MLP neurons of a small language model. Each row is named by its layer, matrix (gate and up: input weights) and neuron, and shows model dimensions 64-191. Each number is 128 + 32 x the weight over its row's rms, rounded and kept within 0 to 255. Numbers have three digits each. A neuron's up and down rows have the sign that makes its largest values positive.
After each neuron's rows, "fires on" lists the tokens most often at its 100 highest values on Wikipedia text that the model never trained on. A number after a token or word is its count.

L4.gate5:107161154169159121134174120127126144152068084128159169154102150133125147140158216104102126117169136130106104173158128120157177107128114122166146114172134188105148175091105166171156114172107171182123126134158109119140136160148120128131093141125215089128109167157078133075087133098125215090105191137137142143096158163112142127154149120126088192149178158119105125117157173201139187100149
L4.up5:133103152184058118057221145125125096131145123174160109104184183112136181162059175114137104160147113178136088089119115124108130144172118133132134133187076122158140123127126152164061124086157146134140135152116110128127160112142115150117149138109117096112128128162029201129124121095140102057124207146141152085185092094118144154155196120150105107153147122115139142154092102109108086136125
fires on: "l" 23, "v" 19, "m" 15, "b" 14, "r" 5, "ro" 5

L4.gate356:146099147094091068103089120074092119125153026099176134198158162102174137095160112132108176193169139059114131109190210164141127112138084135125095106133144106145107106123106072132135153104164142113152117124118131123147104198161074127153124128158172091095151123120096153100139101151135158110085130111119125150195178131113105107134105074116101107139115135139106181110199119138110118132130
L4.up356:148114131128143200112151117138098120151159128148128180181135149094168061150105119145081146178114107103121114168140140128158142179178101168126084171143118115135107160088125098143138141112126140113110070129093101123178122096156096128144099068168138085121173138099127108141105125117153104153125133081122083088150203126064097120202171184113127171088107166135182186147133072223152098092130
fires on: "==" 33, " be" 12, " as" 8, " was" 8, "ays" 4, " Born" 4

L4.gate482:146161068114096101154166091150171086101130068194141085166122188107158150135098132149163141151145140093132101107117163177180107169042163073091109100132173134093104115131153141098076133162107181124101093101111160138121120111139070163182147156159153207144130134134151096171120136152120122079126174151085133162100145118158130130158098125121142074119084141148163223104114157134170140117107
L4.up482:075149097145071103093146175102139136049142127124146105108151138081129137155075126185165150110123203081091116094145173083106126153113216103129092124068112127122129090141138130140116173134114136124128142180182127093123141072189196080137142171177161139113133128091088175103096160126067105108164113151123139156095142165139167094184095110146116131123073134148193070087135124144167154065151
fires on: "." 58, " |" 11, "-" 5, "E" 4, "T" 4

L4.gate59:181139112141146138101105137084086153149134094148137110133150109157146095108168114106167077126151075117122124177114112170181194101053169136140134167140162117166137167137103190145131118147155101120127115076098108156097113140185090093135146105141106091127134134195127179124141180105091169117113065093109139122096133112170058170124080143214097174093103067122037168140091139184109136130129
L4.up59:119095162105039181125117173060157165149123140120160125170111161077101127125140128140088110120119092130106152150106126187204108120119122105135169150124150131109137137103217120158129141177129101110149130113123153106159150078170171151171158130150088144139129150140120088169134116125171097173145139077155126161143114081151091091070172141150088124102161129172055118147158133135121114142152
fires on: "-" 19, "ic" 12, " medal" 9, " signed" 8, " to" 8, " the" 5

L4.gate164:125141147081151138150182051083183125141107134093075136164136117099110160087146154159100135079140103145100177108120150111139099176119098100083155150142153156078101108060163095162149093124115130105091093107114084144090186093103148148119115148063063080160099077113172174143095110161189139156111141182150098108160138166081157128141128113154103166101115120136103078093113124108167130116088
L4.up164:083166122082186159115137119077141137144211166123118144192089113131129096091144151138142100100145149082075173110132146120058102114133053135122164158079103168183126114137154159075110167130103146135097106163151170176072227134095109140165139053048122118123125105112122154119120112109171135125127171143134157128133080118087123075124135156152085097123116128152108069089186081124158130105142
fires on: ")" 36, "," 26, " also" 8, "ly" 6, " only" 4, " and" 4

L4.gate395:138101146124182156130075152120078115135189175129131173206104125093125134170111140142123152109123114147120136137119120060099129132130099133093130102090128152156114118137110091075125141135109116170108157175108166097120117133136083188121157146113150158146139171050127119079114122180130162229120127066144095130103135138135128141122148114127131125149170052100123132155151074171132082094123
L4.up395:111074140116162144093155137117089110126149138119103107098020164174088089163159152135149137115095099118133127128152157084176050190143074152156085155104137114151105141148104110151075119108142127138134064114116186183133135142137136167100093149140146092148149173128127161170194077138206141091160126105115087086171176166141107111160125143175087094096076177161098080177150134114143106136104
fires on: " as" 33, " and" 29, " was" 21, " is" 7, " –" 4

L4.gate91:114067128154160113141173104125143077099076085136159117159126108148076149146087127102224108125107145126146101116091028145116150086115159121081091097101103123105204156150118098181170132066146098065126145129161114133177124112118129111136126148150162142156157124117139156116160151171116138083127087138099153092083076152142077145134137148158147110121104108121107068099122187108070142123150
L4.up91:081114123162151147132094124069138089107183129155111161141147110133119138127112135109151103116087107096140045093105075182106079132111131197135105170090128139115148120056108174127125113079145085076133123161154109116139138082101137117115119128154132145139061101063117195168185171139109168134085140099178161118145106121103130151185116192136096152131169160177145088139116079158148141121110
fires on: " New" 39, " rest" 16, " ab" 12, " of" 8, "," 5

L4.gate118:166096154152110069152133145011153167115087114154131143168095108137113171142137111146166115131108175120048079162082093176103153153138122131183106123146141124158134122156059115120153145122108138171133132107146152165144131138150147149101132144130114097102094140088150123167135152095141068205075096143113104112124076100102088091157148139147161129082093103094126116154121121096122154125148
L4.up118:130135144138109096122199096083184142163119142115143069153140160116142168103090148148107141136127151196115105118145149108204147121134070172158095184151115165150164156096146138160141154084116104107177093158117181046118123116061120157104167139130074142176147131153148108125110138156167130131121157074111130155141186167107051128125167121144127174138145160158118085095047072122211149136166
fires on: " ex" 24, "es" 16, "ides" 5, " (" 5, "(" 5

L4.gate287:106120163108154132102134116150099164156108090124133148016160148149119139137125107083088121064089057086093156128121147177115103161130103132154156111126144089121177076131016108148110156124126168117087157106135073134108139123135115109155205092157102053083102204141117151135082135158125129165095155122101155136125135110142160087164080069145112123145129147150117117091175062090106158146175
L4.up287:135096172193111164114179132105063146148150093081141127125106187043111181207184124120158123149140126131101131152112138152137138084142068105132119115097151110158087134110092152162119109112100107086098121083132123076152105124196145075136137185108113149123111081162098162113076128073088151121146120139095126106157130093120166159158163182071110099141130107138098173139158117115108080085146
fires on: "==" 25, "or" 12, "b" 9, "ub" 6, "—" 6, " ===" 5

L4.gate266:118093084158157130194148097097106085102121141160179135162132100138136171158103090161082118065139089113178162160133114124052146167156073060111093131141122163101123174163180052089148099109130076158057067165141164149127213172122148083140112102096136159080142151165148143130085082142133142086148136155143098125106105150116141083132127098172109115165131115083100159098083094136201137139111
L4.up266:088211119110090096164183144106177109152124160182108174159145127173109092131095129112128124104105078150102122188100107123081111134151107092112134114129154061115176095131148147126163088124123125113053144192153096114081203137119120083170137092164110165116137112087108155153131104127050164174120105096158200106070137090115079120162135144174147159134079181142108183099151155142066143187123
fires on: " the" 23, " in" 15, " of" 14, " a" 13, " and" 11, "," 6

L4.gate129:110090161105118090088153096084095151118133059185134110132108117130148124156080119090077089108096150101146175144125156127175077184041022151102155143136183123115129110072157067092127093118107094162102131129097103178171158150164122084104128121121099156132127112114097146172114163079108128135094144121130150094160147145158122112126175125145137152133182121159113145146110093152142137152133
L4.up129:146165121137180147117162132153119145139144119105144136128094107112141134179106109164132149158205110165175135165103128098104098133081164116107131137084083194102115101133142126095150116121161137126081123178086099067090094053057090107072158137146153151089114128146119157107062119154116148233167171130158140069072118152101148147164135067094136101147085148122146193118111126160091070141045
fires on: ")" 42, "," 16, " of" 8, "ul" 5, " and" 5

L4.gate285:125112136174061107157129129087174133166153188151098176117107154101157110117104120119133135141170108099103124122104159117115179133108152132164118127085108096139161109109118117102099146237154156074111117089123154180083112109149156122071152166142153125172174136095106059106130123170104079137130146072182140109111114109117104137105155090170104156117121148141093035149130134143090112094149
L4.up285:146090137153102110178150170136123130165135146135126147101045129077136065110161145071151127163170134113172179125137108143150121120110092169095131176118081107106147178117126145123156217145145115114170159158091124069055148142146117138099101151161134146107159162151133136141107147080166121145128109065155110099101092134131153147119128050192105210136163141152058127074132094137177148067069
fires on: " the" 38, " mot" 8, "est" 7, "The" 6, "-" 4, "ash" 4

L4.gate477:160122123144099150148152140129195127096155129069158132109069139119115068135131146200116166046079145075139107122115130091158131110135139176109143116142105122126129147192132126117120178136153154174144158127129106126087112054118096083171084172102158057175128097168192177115099143139142179155143096059096080121111118199114174103146086124126141146124159108195108092151156090114095111104118
L4.up477:115142135140059092149095156141138140148124123113142123138075191147159117054127109099156114170128142112136159153179154089150103145131146127064114146179109110151103127118086122167195084133097126145112165083115196080176110138102115105128138100058158124183199100135128164110053102167119128088152131114041162137147068124143045132115140099128145093133126112139119138085143138134081124117124
fires on: "-" 82, "/" 13

L4.gate378:100164080122093186180154124096092127118145138122145078107125128163115080110144160124094126114134155157121109125113124135115164167149145113154174136144147100102116136080153092133038101114097137149125146231185150159173113122074118155162178127120115159116164154159174107145146088143147206164119140104135120104071122128126139058082131194223122055070177113112132162150175128150118154107135
L4.up378:140134086103115129143156128131105092084108124107117133114123169094170069108087168170158118098164153095156111145148153129048132121135102116089132132105154185171084140065179194118115233157148082090091156130113067161175156158151095105124144142070152123090122081154087139057102131141146159115108122088113109117132092121192180099137152118126133142147130094143119147163139165129154188160118
fires on: " d" 52, " turn" 10, " A" 5, " gu" 4

L4.gate446:111115155152098103162104168131145089187150120102151116141104147158081113070168179092114129156141108136116229164099136123135147098172153149191106167158128146076154136102079119163136147142116167109119110129146111158146146080112167123163168178159106072101127133187111134140096118149104101114066117105140112139070130161155165166120122096169068118059113111129165129128142121095062125158140
L4.up446:150070150121144120164118163139114103165178135136125130102100131144116126136158165187124130096136127147136118133069092130136139099125092119082149158100171099094108107129099164127102111186105149191109132130147153122109122086211148094173155118134154176109184221153081145121095155138149104163112151142093171111122134124126124202173104100081114145120142166171100150140105091155109100109088
fires on: " are" 17, "ar" 12, " is" 8, " were" 7, "iew" 5, " was" 4

L4.gate143:156127141117129125147125130134120079098114088153112116115079133121101122164134096140088148151151151126135201096120140120119070162162102074161191133107087149131104229073159155125181148191169072186114145120119182149091101090047097105151160137140142106127115143143094121111129060127137153110108197101123120169065105153118120187093087104171108219122160084110140113116154101102102139169150
L4.up143:165120135099153117123107151064085108098175093075199159174115116120131146119051119162068108087148130109096166134119101082113141133119091136130098089172085106093162126131141112122160051203091120134147091102213197140143124102118125172156169091128134160115167099127135121116090161137112119133153120175139200130116163235144157106093125135159134123188122078141123115117151166129173097117120
fires on: " (" 13, " was" 11, " not" 11, " they" 10, " I" 10, " is" 7

L4.gate181:152158203107097150091195122127146166091067109088095117110136128132139108093129139106181115085073198112096153114137132099151144071086121133165092085118109104181085117128155125183178122114135150151066208112086072110125074088099137110111154112145091127111168100096157116072132094137122113146121191167163137098146103111142163087145098177172111183127118103104119194142106096137142139134152
L4.up181:130151201148086103162135146073170122116164142086094170130140100147152158095156062156119108158198094088108076120134155096170107127113157101124083095125103107087106186068105136089100096151097095137142080122060121089086149159156100126142131184140219152119099128107159152142070161135126125121149132112155124145155149011082101205114134114069165177112083145151110160122127073130131135110127
fires on: " |" 41, "/" 11, " it" 4

L4.gate359:149144124169098063065124101174182138164122090139080108083118088123076166116093113145140141131186142105119053185137145105105122133137099133099149092172132118126110110121146067149157181132073094103119161213081047184138116069101112096089109173108177129156126099153155022121153133151088157161133100138173081138109137197143146105136117160139147172121154133143163083129133030087120161120157
L4.up359:126125132129167127116067192136124044147129118093100135093159144109124140193096102109138119144133126055104134102169161094113086152178052171121129139139121064125130073108139067079154147104127115189115114112108089129174130127135130095114146184173168139137126162095101127166106179134092201137095109154173146138096139086126158090142171197128126171182149133179189152126148138155090100139114
fires on: " as" 26, " or" 17, "m" 6, "g" 5, " and" 4

L4.gate97:163085102121170096179104128100131130162182126184118146150178131083125142114154226115156175134119146170081174113136173139191129138114088108119126092113177101149159126119145090090195139076128109081068090188095124114153139102122182122149066108105164127150161192123092119154198127130138120113133140132168121129096173123150136126120164129174143095099124171135161126159176165087122099104099
L4.up97:174107058139162153116096128094139091102088149166153191117200126142080176099113140183099135135096149130093137097155135127184127127161111094083111119178148114176115073123122122152106076144115120120146050212101165061165126118134201139106106107119159124102093149141130081156152112095104117148156080148130064130108158085147166121107097106173130158131186127084159105103054123089087131056081
fires on: "vent" 20, "rit" 12, "nd" 9, "ent" 7, "out" 6

L4.gate424:162157172077165186090076148166114133140108115104112126145128126142145134148093124117073105143102138118100142155146109104115158123152135078097091114157143121050132100133130111149113080046145138140141092107105157109153105146142152069166097080202130085154160171108113110170137116114102139117165176170098083097160182135120112090157139152110146130181125061137164175071161129135100149131154
L4.up424:146135127140037133103080173136116098144120086155136122132115130141175127128101133137094121185103129113180115105155091138122106127147114137136140153095092136172162094118069141124087096114150116153091143183156074122204147115156148082085113056163093144132140167128155214111086149183107130086121163172060131125172130069118125087153167104116096146177128095145136164140122153129133135173133
fires on: " r" 42, " R" 14, "l" 13, "R" 13, "m" 5

L4.gate389:117164093144081103123125109146134082170129139113139164116125159088091103101153157121137177111084128181135165143115132136101140155133132124147163128139160161110138146084173105146150199133099157110186103161083137100115131102061056187135157137123180131136189116100169122125136181101129136102156161149134070126070129081114141142122130108104135130179103085098125086137141092068161124078135
L4.up389:125085082179125125147191070111084131106094128136139102106162155108155152109115136131052139113110132139122189132113129112186152119076047163102117168098109131149167072125104128120149113105140170198101096101153115106114103138094138101136093091129145163125191136116143146163073085177107135128133125175116141113135086116123126044116093072167200099108181122149161093105180117125170132094144
fires on: " The" 37, "-" 27, " In" 21, " It" 4